config.toml
n_layer = 16
d_model = 320
n_head = 10
n_kv_head = 2
head_dim = 32
d_mlp = 832
vocab_size = 2048
activation = "swiglu"
norm = "rmsnorm"
norm_place = "pre"
norm_eps = 1e-05
positions = "rope"
rope_base = 10000.0
rope_fraction = 1.0
qk_norm = false
attn_scale = 0.177
bias = "qkv"
tie_embeddings = false
parallel_block = false
init = "normal"
init_std_qkv = 0.0246
init_std_o = 0.0
init_std_up = 0.0246
init_std_down = 0.0
init_mimetic = 0.5
optimizer = "adam_variant"
lr = 0.000734
beta1 = 0.95
beta2 = 0.99
weight_decay = 0.14
lr_head = 0.0175
grad_clip = 0.5
warmup_steps = 391
schedule = "wsd"
decay_fraction = 0.57
decay_shape = "linear"
final_lr_fraction = 0.05
batch_tokens = 32768
seq_len = 1024
doc_mask = true
train_tokens = 367700000
steps = 11222
dataset = "wikipedia_en"
MLP neurons of a small language model. Each row is named by its layer, matrix (down: output weights) and neuron, and shows model dimensions 32-127. Each number is 500 + 50 x the weight over its row's rms, rounded and kept within 0 to 999. Numbers have three digits each. A neuron's up and down rows have the sign that makes its largest values positive.
After each neuron's rows, "fires before" lists the tokens most often just after its 100 highest values on Wikipedia text that the model never trained on.

L11.down811:538413517472560439473517525463477572494499532428494510441509463475533535501517493500508551509519535491540469387549516449413471434489473493460567442494449592520551599468501426492395410513480434540557490554484519415483493468501533472446488566603491474602468436477524484482524507514430413503
fires before: "\n", " The", " It"

L9.down247:568497583406511413456558507540518492447542453602522468578596470512408542430575495434553396499523497598501549511492509545451514496492496520461451617473410406475542503466534494571498425455534556499523501557528561477460505530489432472511549546457482529377515530562533456490395579464565505485
fires before: "t", "ent", "u", "us", "s"

L12.down140:498478516497538501416485424494434462511562512552486506468547474419530589517525452463510469534474495508519550481550526565450583557580454558508515589431481545528514576341512512478506558454557503559441436480478502419467477475440403519509469549454486510546462533569427437625470474452588519550
fires before: "s", "u", "ain", "ur", "ke"

L6.down42:503600537695485477625523448542461482454437513422466522513465594561442528442522464454486521446489532467506626571526524507539505523398573572533514510422461466496476522587563519417557492567493555518458445511439504562545542522470468603560502493440471483437462505541540486522477394528419490450
fires before: "\n", " The", "t", " In"

L12.down619:472510447480489478505578589477440551514525520520478436536471567438508506508563478446493461457540574486448539465481524449543497414558541423466532455527477549553552552469500563534573486479462458484584430496513478479452479482467493429470459572500505565552474490503450548501528567490525519566
fires before: "s", "ad", "y", "th"

L8.down688:439466565616411497537487547565541530483533486500534543509469454524479546614552519464556478403501547543599565499506513394522499482484505479530478514481530545457507484539463464520577433525570480596430500514517458571434487467473472484581475493478421493579556485418425567479512488484461494479
fires before: "s", " ", ","

L11.down362:467541476412562482480428537528484465545522551464502441494533504530510507413473514497463434481522477463574492472570489538418531446548562514563544448467580516494523466619613492471512494502535571470464451531561490515549375525492453531502501506521513511565469535529437593553535495412565547490
fires before: " |", "\n"

L3.down186:460502501501410556477493486509451422519448470439471444415532596589541410476525503542502518436566541451444537587546367481505467495576528462460416496455486561580525514561414513432484482507481530548382484533425462503485486527452581494507348459423534461550548483487525476475547464468506522558
fires before: " |", ".", ";", "ly"

L2.down637:593568531595493550524478535491539571453429631466437505488516518556520462486509491578485549402569523556459507593553508494591519565412558505545478446526576486474457603535504474505466547462491513440427420501474476512466558622493490535547614420549573535520556516493506444537458397457515525485
fires before: "vision", "ment", "n", "ph", "be", "ven"

L12.down454:482462437477497478556439547536400518457520415557521429563539437528519450463509419464525452593579540556477506478548470466477484548479527503511586514544469424566457463464508469512502527567364465465459508511464557464478442518559429511567510538537470445459506552429498511475504422500543465436
fires before: "ation", "al", "ed", "ing", "th", "80"

L12.down29:501411504536509458552506490496516457552388466587509473421515493440451554498443555518472463572468514547378559630615500504577516461521463567560533419563457528528492554508416442532511469450492517444391498522515562497517495439527551614458506528597495427383477510452394484573445445518443580533
fires before: "d", "ar", "min", "ed", "it"

L12.down306:525497436600559476493485386600412447458554478530453505614512523449535562468461457516506470477513563465517523511489496315562524470468429503477422483637505524487555479574457470500480447539567543484501456526521485534467606503434507501569536450566531441479563511539548427418516464438468449445
fires before: "\n", " The", " It", " She", "B"

L5.down337:510451487450483496485499493603409628432543478531558452552444541510528562539587536522491534457521506464546455501458585406434492511491440542495503509544494508499539546589580477475510470562538471528492517489474512474474482452446504436590433503528490448473534473359490438569530477453458603498
fires before: "\n", "s"

L12.down539:465553402509525487514524448424496451477494486492478467530545401455483474539470578463534516525543462430482564531509503390517470519476420475456485486585433485429409540537473435513407532473516467456564458475485565592483538477415424558504400440456446483627504552499517499508464474512413442594
fires before: " |", ";", "%", " 2"

L4.down440:537541567584513602398544567545593474475426391452516483543564541540481461547543513483474464499416406489434572491537498363476534497539321472517504555543530502491468480550506619527479401466550457489461510482400483515545461460419545451465536491578493479499584474478553454503551430486527472538
fires before: " |", ".", "th", ")"

L11.down418:527465508538553495504514476548403559419468471509408458564572348471464481507443521509525577463460520473589387561561412358457529489455513512494446570493457458510564596525563507543491487497560520454499485537465549594452583478638487516467502499542521450466516512557510527529562517459406470454
fires before: "\n", " The"

L8.down422:489578578502514475580572464555490467519493538467607514608469501513469487535483452499418557568485549479483507430542501428421500519448510479521489514457446437629543538517527451484469569442464567578484544456580499505423526477524550477547531490447480440555432446509492509501599470575567469525
fires before: "s", " ", " season"

L4.down200:461502541519583454558497551430492533490521464557510511461469588501473515496416462593523499473511519574482495429510541459501528617563402421539507485470593535504371509520412424411444532505485480511560437521456468437499517475487449463523518448518474476510525566558441462500570513535441516481
fires before: "s"

L6.down733:559417552385566414479492508540500472482453550478505459552514473557453576442499596500475503539401575423556547488571512453407558524493507493501458522501440575506580622574563481441462544472541482574451498513550456556465449452479563452446524513476428500378486420549510552466522525516440448535
fires before: "\n", "ure", "ing"

L11.down364:509511459546551498480503474544563483453496485447535464561424480448528470516515494465421538572516437535555496547508557438421523561374492553414427446526574593497511420437385460477430453422448534552474528497571466528433598457413506534551555480438517545424487454528545522580469600492516466479
fires before: "\n", " (", " ", "y"

L4.down321:560534549455424399439523504525497527518482419556556520530501522520411456491460617529498530535477438412518559516536569454522481584518457485561589491524497469467474481449534477518514501474489535541566510450533479507509375477541506490492548429593453503497641361512526450539514412509512518549
fires before: ",", ".", ")", ").", " (", " and"

L6.down471:503564499597450458466621495421415492502536384539415505495561500516525546469522477593470463484484519449550424422485505480481377518547539551448499383442525396455481513451509462439445598443504516519446502424471518545489504453372530483539504517475503514531421526611531465581496502509455532504
fires before: "ga", "A", "ub", "e", "be", "ha"

L11.down11:495556469561495498484504468535504542490492502480533549460406436453502574499456488539511546516413528535515593476451442435416479587487513440451504571447528509538412465576458562482524512501454578487523514581521469516579520492560456598487398449491473517474473635449461556541514537439497511500
fires before: "ed", "s", "ing", "d", " the"

L4.down280:545492471465488463530468495560502557495403553522457419513462505531523551441496548559511479463517502501525497471529458535436468501451502545502490546544463556521532504580466520530506559462449558509521431493572512525582517501541557458525435547487521605406442474490534496593477425448569571469
fires before: ".", ")", ",", " to", ").", "–20"

L6.down500:569520527573615500554528460483477485452466476483506564475466477417520456519535511467497544450519541424472466548515438425511496529468504444545425515478491442405424517522495517539457572471456479480569533432530572469495472520466500489582438367583507464536519482487475485498482606440480581514
fires before: "\n", "ment", "ed", "s", "ant"

L8.down227:566605469480437528530544519540485516583483598493434402455532493574502442514562489548458490490507534488473545392559441529429550445534453528365471552522501465556545534476474497506525419395483636438514544493512464518579511466514623465509526398470489595454550489439438527567368400511560494577
fires before: " the", " he", " it", " she"

L11.down427:538428464505493497494460493584478465423571498538476488522491474550443555532508460535530494590582448540446502538536471215476504471531523479491513474559395530518549592520429458434402540532505507515536503518568452506480541487503408544464478477503497435521517475522399541498450543410542508478
fires before: "2", "8", "6", "4", "5", "3"

L12.down119:612513437484488441410588452480575478506512513559444488471518452502389606456593473554543465507547412597505498591472556527537372524491569429561543505466515491482497500476534518566472557561572440453490481520390505550517502493508535510529473547521584561416446516497604494493480452443455526474
fires before: "s", "ed", "ing", "er", " h"

L11.down663:453524505562608487432546504539559422574495399498506518512505451508476486562479539559496461479569422600489482513467465566495443521431517578490532472507516463508461496502513413512534507441503509471495487601518461523537596476501542562528444556547557529524477621490475391525556442510444516561
fires before: " |", "-", ";"

L5.down621:435544484481495409391589508502388453467475381514437503442485436592533514449489518533419465417540592467546494578437421371498515577531561549591553488539554438404455529486515492543427588512488491468485465490554506420499507493594570349505520465575543439466459487532512524525548508598560530441
fires before: "er", "n", "ers", "na", "u"

L3.down740:488412543438477542513528448504544518451553612368532557498453424572515535550440405454512515446509505586546474530473611524545512451563589465488462606568449586491622574530542470540509512547518483430520506563431584515497517602519510544499453539431461485358475550510493529562512541491429492530
fires before: " |", "–", "–20", "."

L4.down626:457525505358626471439461543612434428524366438409445489552430499522473571493425476585473438471581582478549543432435475461507517618531431529536454498530481469476531458457430425441502602477548416526458473539542505466501493494447440508567478458562518484544556518454583475541484503493479539464
fires before: "i", "I"

L11.down147:525556535493471502507501548494537530462465459426501467478595451453479516471451454556602548453463492591518587462524560444334560474525506505462529527515367452500543474475469533496568521543546565451530511547551416511594507518494550396568523527558516545631442542518397532549565502590520452473
fires before: ",", " the", "ing", "est", "pr"

L4.down235:512489483511495432533613483525555428548466538470514616454505517440498532565443441526476479524496428437402485508512510536526478492538551387528451495521541443496484418521486387412462560505501511510515370517498501490480554500512499452415519580465570462468452494562520529461428505539521461379
fires before: "s", ",", " (", "ite", "\n"

L6.down252:499502515517412477490489397431463562448542400576500529536455483469490525524473390534538413448486520462531565504469514520567419559513438607539478429481504473565458526444454608543461444518455547458477597504558460577408506528476495510526520526560525419508503493441441473479468600526557531536
fires before: " |", " "

L11.down705:611446542517496530583489425526491455595511530427427527542369533514506535554575377488528505478499465442519535574483537274453442498507500487492541497498448501492536449459545504492488507518498336553511467604570523487475476517495531477466556572434549556506477542553446588434534505509482534504
fires before: " was", " is", " ", "'"

L12.down256:545520538474501589461593561463540599528502521457535532574484431596403585551588473504496482641538539431539497563518478396487528461574454487451398480541481528474561502505514434576464543567454387413495486536463449599460492410475498475543549441499494536464444428439472525544521463519421518480
fires before: "1", "4", "8", "2", "5"

L12.down387:486430421573522534525491540546538530455500496466441546558518508417518531588531494505471538537538462601499482445493488262510508519459439492546551453501554517503450500559468439526498464582455529515593519455549479470495454554591452504482587480526612405521585445489547529537586467479508542505
fires before: "\n", " The", "}", " ", " He", " In"

L8.down506:499561455529487564526474483482529449598561457520532513548510628504494494461508594503481523596572445530485494530504468328472552489548513460525616461555580488479535519557503444546497449463497569488549388490532457439473465561522445495559566464549454540509442527487468547500473449568545520435
fires before: " |", " (", "%", ")", ";"

L12.down787:512428397482553515542388509431573390461535422544502533489488592560467545554444531477453559528462536493515404539494461268391496500571471499564487477516439492526490481551541460536541437498555512461455399478533486524556457493480504457496450492562489500519485402419532462483451418521496562499
fires before: ".", ",", " in", " for", " of", " and"

L11.down179:453500486587465494520534502378493485499513510518602476452474442468424496590489462496415557512506498591458403498457515375442468455436504603503484502479487461464458483550466550537452538456561495475516540540486467530476551469471524474476447476573479471453413482418541504544520470496504464499
fires before: " in", "ed", "ing", " by", " at", " on"

L6.down261:549376439494528517456493549534449549548460595514496495468472471421488501558556567504530495535484492419563475468531494475510519465592481482438484517554502444428568521456450431503400452486523560625523438522521497497428519491536493526544591407490508470509463566490469538624456513461582545521
fires before: "\n"

L8.down419:476514534468510446460666484436506558496511482594425520540535521462478490522485492446483486513543574562495531351486543449466595479479447456462635546543546463502478523472528370509428503488561488517547425503533488486445468439420498506483553507467441542503558526426530459566514438474518568510
fires before: "s", "t", "ies", " ", " in"

L3.down76:523520470415526427496491518486510489449603510547481519453480471512432576470461471591455424492608404537512565521451495555585494468542466572597501525485499502493513577492452592450433443478520544466600513541481524458492477473495486448452491563518346589500514544510508531547502523553536483425
fires before: "ly", "d", "ar", "s", "ant", "di"

L9.down712:498488545437440542533525552447461411449582574489485528535479443487437482547473479542534507488535492531489499450489534484443508482552566441533432421486483543447440520446592428500530522515432470471501459509483491576429518534441483536479495559460552455494506483428510562570468523528516554456
fires before: "s"

L9.down62:547483498327502480427570518479549542483473547484534454532571560555437461533578447445457532487487517424436466478484616529565496544475527535578487554508508556475531429498458493519464523456567587411507415416486500467500497539535498518563457501555498522459546563438572477434517449510502473508
fires before: "s", "ed", " to", "n", "red", "ci"

L8.down2:525437586534541517479474549524539528373485440531453472410470446568486450506505594566554514472514479534553530451505546482443467393460490562480568530588564548546506540492527448554502558550411461551478586621431455488514493491518465570491416473472482609383558617528403456443493443565480510492
fires before: "ph", "d", "vel", "n"

L2.down741:515504503464526475565473600554429580512518530507410469554488465555566496573550495449530483412498443515420519478499472491570460548489439607520546415539458521432448424509513460491568585451535505494596493566559531529479484496526465549554506474556460532411564482487517464537545529459525484496
fires before: "s", "ject", "st", "mission", "t", "O"

L8.down458:495481497599476474417513399544479485402432420573526460530471384500471432431467504427483504504455562339572429487486525509473453516547534537475489520463484568419493541578644451369452594493423521544593471525526429520521542488520494513522504523540507527432471493511598496495543460450547524532
fires before: ",", ".", " of", "'", " in", " with"

L4.down219:574397523583499428529482474542533524550469534480472469538484619522517467412544482565541541403537533431509502538585428452443454589562427471464450514482484517474433509543580478571403550492412612467487433573516457507471491453500581573485490531502518413528470486537485503537475571504564634555
fires before: ",", ".", ")", "–20", " to", " |"

L6.down728:565506541662500525532472520594458465495471493476453582496485509466508491501505451483541502542540466535505513497488426297471493488513559548538548472505517451493506440482484481546512517477499485517544407534529540487518505443554465485535495490526519556453531503523573532445520434525504461456
fires before: "\n", " The", " In", "\"", " He"

L6.down817:484556365472567483511542521587501521439511489534508485418502467460416496451511504551502480525523532501461414486445442363507525570480497494616533485521483535459493472480564593446486522508526494505459425491475628508517524430490504385490570500523451530506476499559419465490537568486472538511
fires before: "d", "F", "ed", "te", "u", "e"

L6.down608:429442456510522443536470522558464548528539552364495509570516532512526533438475524455384431485525510526473589552570445461540482630422446477477505450512507504422479609571513485571521464570521532492494486493551503506480570492547545479550450470504534442452454459506485604514602462444459530439
fires before: ",", " the"

L6.down372:486427494511488435490469617521490497498506466462475521511486431432482539511547460511500522561492498560533513506452359413448497557404375545546538519475571469471416454417523478494431419458443479458496494539488429517534537616440503531491665445484552491471458458555499561452452444540600454424
fires before: "\n", ":", " |", "s", "."

L4.down687:463555509633515484629538492484504485517508447489415522489474553474530467448507542483545338468477470516472485492418453392452522367542507494502496507544534428500456521458518510532510460539633533511507481528441464452493579412508466475482544504452561496549559510537463496477440533438606523488
fires before: "s", " Court"

L12.down40:428540546445426422575589521451471583578487553505454510486573376472472547523490581476486507585534510465481552476544538521549543520542506465535532509466453582449471550456510544441425428446522512531494504473519479472487524520479615473556536423521527502525465543491496513466427538486571437461
fires before: "s", " re"

L2.down157:431561454522479489409525402470508461459507520509524485595542548469527461537528472505435465489441467427449478458425488505494519568475367547537515541472561486455461409595544605521448441427457480555601496427528416560450464422510562487395419525438467437450558547496460471476530589455477549399
fires before: " |", ".", ",", " "

L2.down89:620449484474356514446572502545515522474499448446384475506491432525539425502483534433535368522531456512476503441503540534463482467488420495466524543424423537499425504453554409450484532521505454501478519450532512493521542506417476457421518580524463511449462538495384502412441555536487505479
fires before: "t", "ence", "i", "s", "y", "ative"

L5.down611:464490507400573575534498447478481479543445484507544430574449537442487548520488496501505498472466572544476474566609534502521532564502520556517539455401515548556485519529502476551501472558425513453452499382581462491449438492542463412465466537506506395516529466417540515450527510492493501516
fires before: "ed", "ive", "ition", "ative", "ing", "er"

L12.down336:529558490562471504487524440523580425514417483502536496483533606518449512501426525472490462539521459407518502503539613353423467554565365477528537583515513471503618565555492500382546478516528462498580513445510440517489450540471425536463507442547577402499535415504460508476554541525548615530
fires before: ",", "ist", "),"

L11.down628:481480496584508484523567569493388489513506436397391515499529486510539626448475552546536498503553527474492481530548451436484479438500513528522586494492429428507493522549443473493515579563489552443491505539437579541497466510468516567510530477477485485451576535552490514525395486495481494535
fires before: "\n", " He", " In", " ", "=="

L6.down342:427490407439469501551419435450512573480534511522531512494433487509560556548481496542459455533494482545449407529498460489493639519510518520553463486488486537439411495470475434507480458526595519494546424477454433534527603446520491541478510463446460473475461511554476494512499576475460523458
fires before: "\n", " of", " in", "B", "ed"

L8.down8:455502523490516517570539512527561477489512590522529484482495523605467457560497542540555537483552510525489448594559542263463419510508409517499510454435503434485454532468426579470623509522568470541535482530573499552473473466487521578484502483526545384510465510477495449495486482528536553536
fires before: ",", " and", ".", "==", " were", " for"

L4.down274:387498451533548515470500520469498501546492346431475473493425445506540544503488575555470545459514531467565532516449521415518509508480644531541525429551499490486496537460518515460479535586461530558482425516469605506451495516603460466490575486634532461542537481556499463520504520511472487573
fires before: "i", "er", "e", "ie", "ers", "ed"

L6.down638:493420485471456478475483542526456506565507494415494432518422459494471500584456428446496469624467471443486506422498510575492515550581469530520446494585564503575462531503502452561552442517483525516469560484501457542546547469409554477457579488420551509488544493502432538490568399480547524395
fires before: "ed", " by", "er", "le", "ing", "tic"

L9.down701:504499499512560464447465435556474570515507530404480558475509348528516443510489423486506556498532530483479496543441475431450549530484472442638520586444471560487518541499476475538509569417504535486453415483518482554544433514465392545513506373497481500505523485452482523497553518501502562474
fires before: "\n", " The", " |", " It", " He"

L5.down187:539480468539541563454559583507416430570523482412453543530523518498503514506454583445510476450432513503495549518531487501466460557559551506510458537553436514418524577443496459497555527475481501570536458468559421502465548557459449508447476598604447554516498478391509560501503388477485404442
fires before: "s", ","

L8.down671:516576417465401514495536449539602471493584578482482508382492506492520483495442592468566509461534562541504489418424532553458482467550524448490485487554465509501555494515573513479533485563438461503515520451449529535553466461497391488547408494507485507442475507429503530441508503642468430611
fires before: " |", ")", "\n"

L6.down352:500526460489485541447571510511439526509496386524440477499491446479538526466515523559456526491400460489557444498385512475497533576509519479588588533426469495419498556489449430487523500516453487569519504584545538508532452581510511510547565509437520553538388495541455522527567533487512427421
fires before: "da", "ga", "ba", "gu", "gue", "b"

L4.down53:552579500617549502514460507576469521499532529474416461473444472460556476457476508443542401435494456458541546435500511434564524479445477523515565547522568539503488455393616449429559524504522427460592564477484481554521496575431424491460521541504583532565574616448474587478529505483518548499
fires before: "s"

L11.down101:499430486398574543490522540483516440471619583494384588488520578528469488435421560540535476558468452508569458440478513508467487576545481448442485429563517460522605456471490501446490464478524619508490530506448445472532552481521462518495480397509566491534514490526431545528460496479530480487
fires before: "s", "ation", " |", "\n", "ical"

L4.down389:595464483510487555582513497490481550673480493475446482470466473496443467492511451530512550497457461539546483552624525575368582543532637571521543520490524514502422538472530435508498531403581501474446558532466542421538547433574437491526537436567558490542479504491486565430469510460515548461
fires before: "ed", "na", "um", "s", "se", "iv"

L12.down94:444437490602533491564520543472363572499495571460509520518542442499515518479466518530473499493419469494558525451474457320453517485451440545497615465532548452442484597486543463496536497464593494490521483590470580488550505427545378546511552559476514544545501487490554482525485470543604574426
fires before: "\n", " The", " In"

L4.down77:554503480501487439584520485563544339476536480470532611481484477425448461430532483527530474434476437514444502534404361484460482529503455464506541549500521485571475497488499445466513561508502463496559539555514585499423519516643446531560449563474547503580527551475459437441363518527464455404
fires before: "s", "d", "pt", "al", "re", "ed"

L6.down740:565513524548535541501488526635526497465536513495533417467562422450531497503400450427519523420458541482527553519536520496501494444501619518437440579465574445569423524490565563483484468496543541431468491508499490454539543494439458500460547580579612490519446550523424462551419552566454538498
fires before: "s", "t", "\n"

L12.down418:498407607556572495532509466493525473502463541451544546503395543592479521524515434577507563592488427498516471603490597565391474449514569407537456530437542478562485482510478517507498475401559544491507546450592435516470484570478477472517541452559486558452487461534483429496532489484543567436
fires before: ".", ",", " in", "\n", " and", " |"

L3.down115:546518507519542591491370605430505390443540553505523589543577517518484445539641484525505500449424481483553488570511502408556446542470494421544523608498554588444480575521497508438499446527492465501468456588499484529515446466496473565471466578410466359521529482542456548433534486556455437594
fires before: " |", ".", "ation", ")"

L8.down474:518490416507460444540426476546547613486555537547454439468471519461503479431509518461539620487511568460491494389486497490468530500483558519502483495642575463523586408495515422558427525444498519381583549498448486469516471525424470495539486478476465481556567487452469525526453425505493447508
fires before: ",", " he"

L6.down217:512397534494534502507589518545517521607478486528454445513502463483528449551544517462452435565499497491470483475477507474479566497497551528505460484567492501476409442520518587521506551524505507407429538526544562505446552553436532420513524533600522463546548443550390558505531477467573492537
fires before: "n", "et", "na", "m", "mon"

L4.down715:458538419403552540500500506521390500492547558519449506541482561678524554472476452468427487517448522527454478513487543510411475406527648462468499536536463475433473468478616550560577485634480515512525599528489480459541514444446500550583567506536497582528562453472387539506473548490500487510
fires before: "e", "al", "ar", "ot", "ed", "ite"

L4.down385:501579585386450470502399529462519488394462510552509458525462613555623525509481529455425493434524560493546444524616518488523499570559532473499455470462571492465433590501531505448465449486507519412505557359561490590571502516584501426522522546481443522543459451542596590506474551459507514374
fires before: " |", "–20", ";", "tten", ",", "."

L12.down428:464473516493574408577462489553502535492554483540522527538541594529576539439433496531492434532468518438526478465544523482493550434475444543395498515513524529597509605579470394408491560475501528560486387536465418497547481595461475513493515568472525610440425538625432507465473446451533520542
fires before: "s"

L4.down244:468547508448518421470545433451510457488474408513423454516544507520437492482525453544463406450478533498647466483464485367536515524511545573563558504511506424490420539481545529484555511556550512535448499553548557516456502394458480442581572550606523596558545472508464447584573468491502548554
fires before: "se", "a", "S", "o", "sa", "s"

L12.down187:566530421514416442435535436457574411449525450465593494467583555486540514526462596522586519517562446380502420466499468427403491466507455500513501513535473459510589480479485456441394472533503492515415514497478426439540495477468451531414543500595552514453428544467507574488508447472495536533
fires before: ","

L9.down119:419538508618552591439470532469556541482576479527561566592517648380517470598566513528526491493541477527572494508564534406527542480427456533466464518499567496532538419565541467442568471548445527492497516512574459440526559534514536467531479552522540437581558470470496427566635451491490492490
fires before: " |", " and", ".", ",", "\n"

L6.down826:561517558575486408524523445504420461547478537456461496464479465429540517451486557490492498452456492480486549604497440413530512459491442476449526472452516504431504556609493464518520455382501562467503439534504484619493570486536417551508492448518524503425584490574476540560503424517577570484
fires before: "\n", " The", " He", "=", " It", " In"

L3.down0:542469473485396399547561591506560477505473545514471546487484374538532507455515595425535468583527518487394492498478516526532557515495533441493548510446456512478470411524422437489437569549551503454567500534547458488514511510610525487572508470546517481409496602466526543490487512534591614443
fires before: "\n"

L5.down85:456470440441428592497460543469512528475480487422461540562537553464498455481513461422571517464561550494416512528536594482484560443513466456463483548535506439440563410557473497496483432518468467552449447531405538475506582486506508405511536521524492340517531507496519511476425603450549506548
fires before: " |", ".", ";"

L11.down131:519438494475499531499521416537496437511514527445505410447476553554500520477444477565524474560489498504545561517467432487500469543509425516569490402504510542435463463482497462444548505553564473469581393530460492468428500419552386540549475422465441561530587488526561581447537501569495511403
fires before: " |", " of", ":", "s", "ial", " that"

L11.down343:480530565464543521493532391511523462487568573549432614571501519458406529503535504535416477507478455431480518513502562500559530523588577549461502457530503559514648430518534523470440556486507507530455477531473533599428500481527496464483510429428487491504417454541575507569602465475400528393
fires before: " ", ".", ",", " |", " m", "/"

L12.down768:530451543518464444537571503529611537424471514514521546486514556467452494538465464608550560556554543509523460383549521508514540479469488522466500575526551461580513544475563572552509498483506525420525577503448470551470600529556567465522561450494522506514544513524553525532522522462437502578
fires before: " the", " a", "ing", " an", "s"

L12.down463:532493425467534498399510494478499465454527470566496562547464524473454457544514510502458453498475433471441440500532467518540521435548411537501458449580522538492550427464454568477421551441501502520552448518504424470469442507453363447533437423535432548476527430500512474545406545457465441383
fires before: "ate", "d", "g", "ar", " to", "ation"

L5.down143:526558445458542504611540401478471496435444357495426451515520521552534487496585455537424523570503577468521467494498480360550516523490523475560480408571507443419499512469478536388461485546513481443480447561576588499453491462486506388499518499494456498511526449561456489446574578516528440432
fires before: "da", "ga", "ce", "ed", "d"

L8.down44:528452546472461448438489454473477543484521560517525445515496439494495626565482455512439465512444503457541606548496515536409551507530595483552503523402569492561523431435559474544434477533498605500474516533506499506485569494497498599555540566490466530570472415435538507478493457558489433507
fires before: "ed", "s", "ing", "st", "ly", " "

L2.down46:466521404520438483534486412466470551495539638530467495537426513518558553523538505551492426397477522490529511478449561437613412459396370530438468522511459489460562516543493438460547462541571586562546496526435428543555523455497485514459378549419453474493496397480483530529494483555574464457
fires before: ",", ".", ")", " |"

L2.down666:450596520378510571421425454486540409511449542484594521525492495474523499668551506487463485516430478530542554433471557501449528504476545559453518528397514475436486457487447557466509421515547521617490478440468421484539514385488459448435510525415448415382437560462476457404482481547480443526
fires before: ".", " |", "ition", "ed", "ress"

L9.down735:588437462431539493515508554537449457416560459608384434459433443555455483484515511506577472479501503526516461482515504476495524580580472505565536511469494540502470511580356471526506523459558510537539439530502469525454490505471532579485524480514490448558553552478425551511462414521528516470
fires before: " |", "\n", " of", " "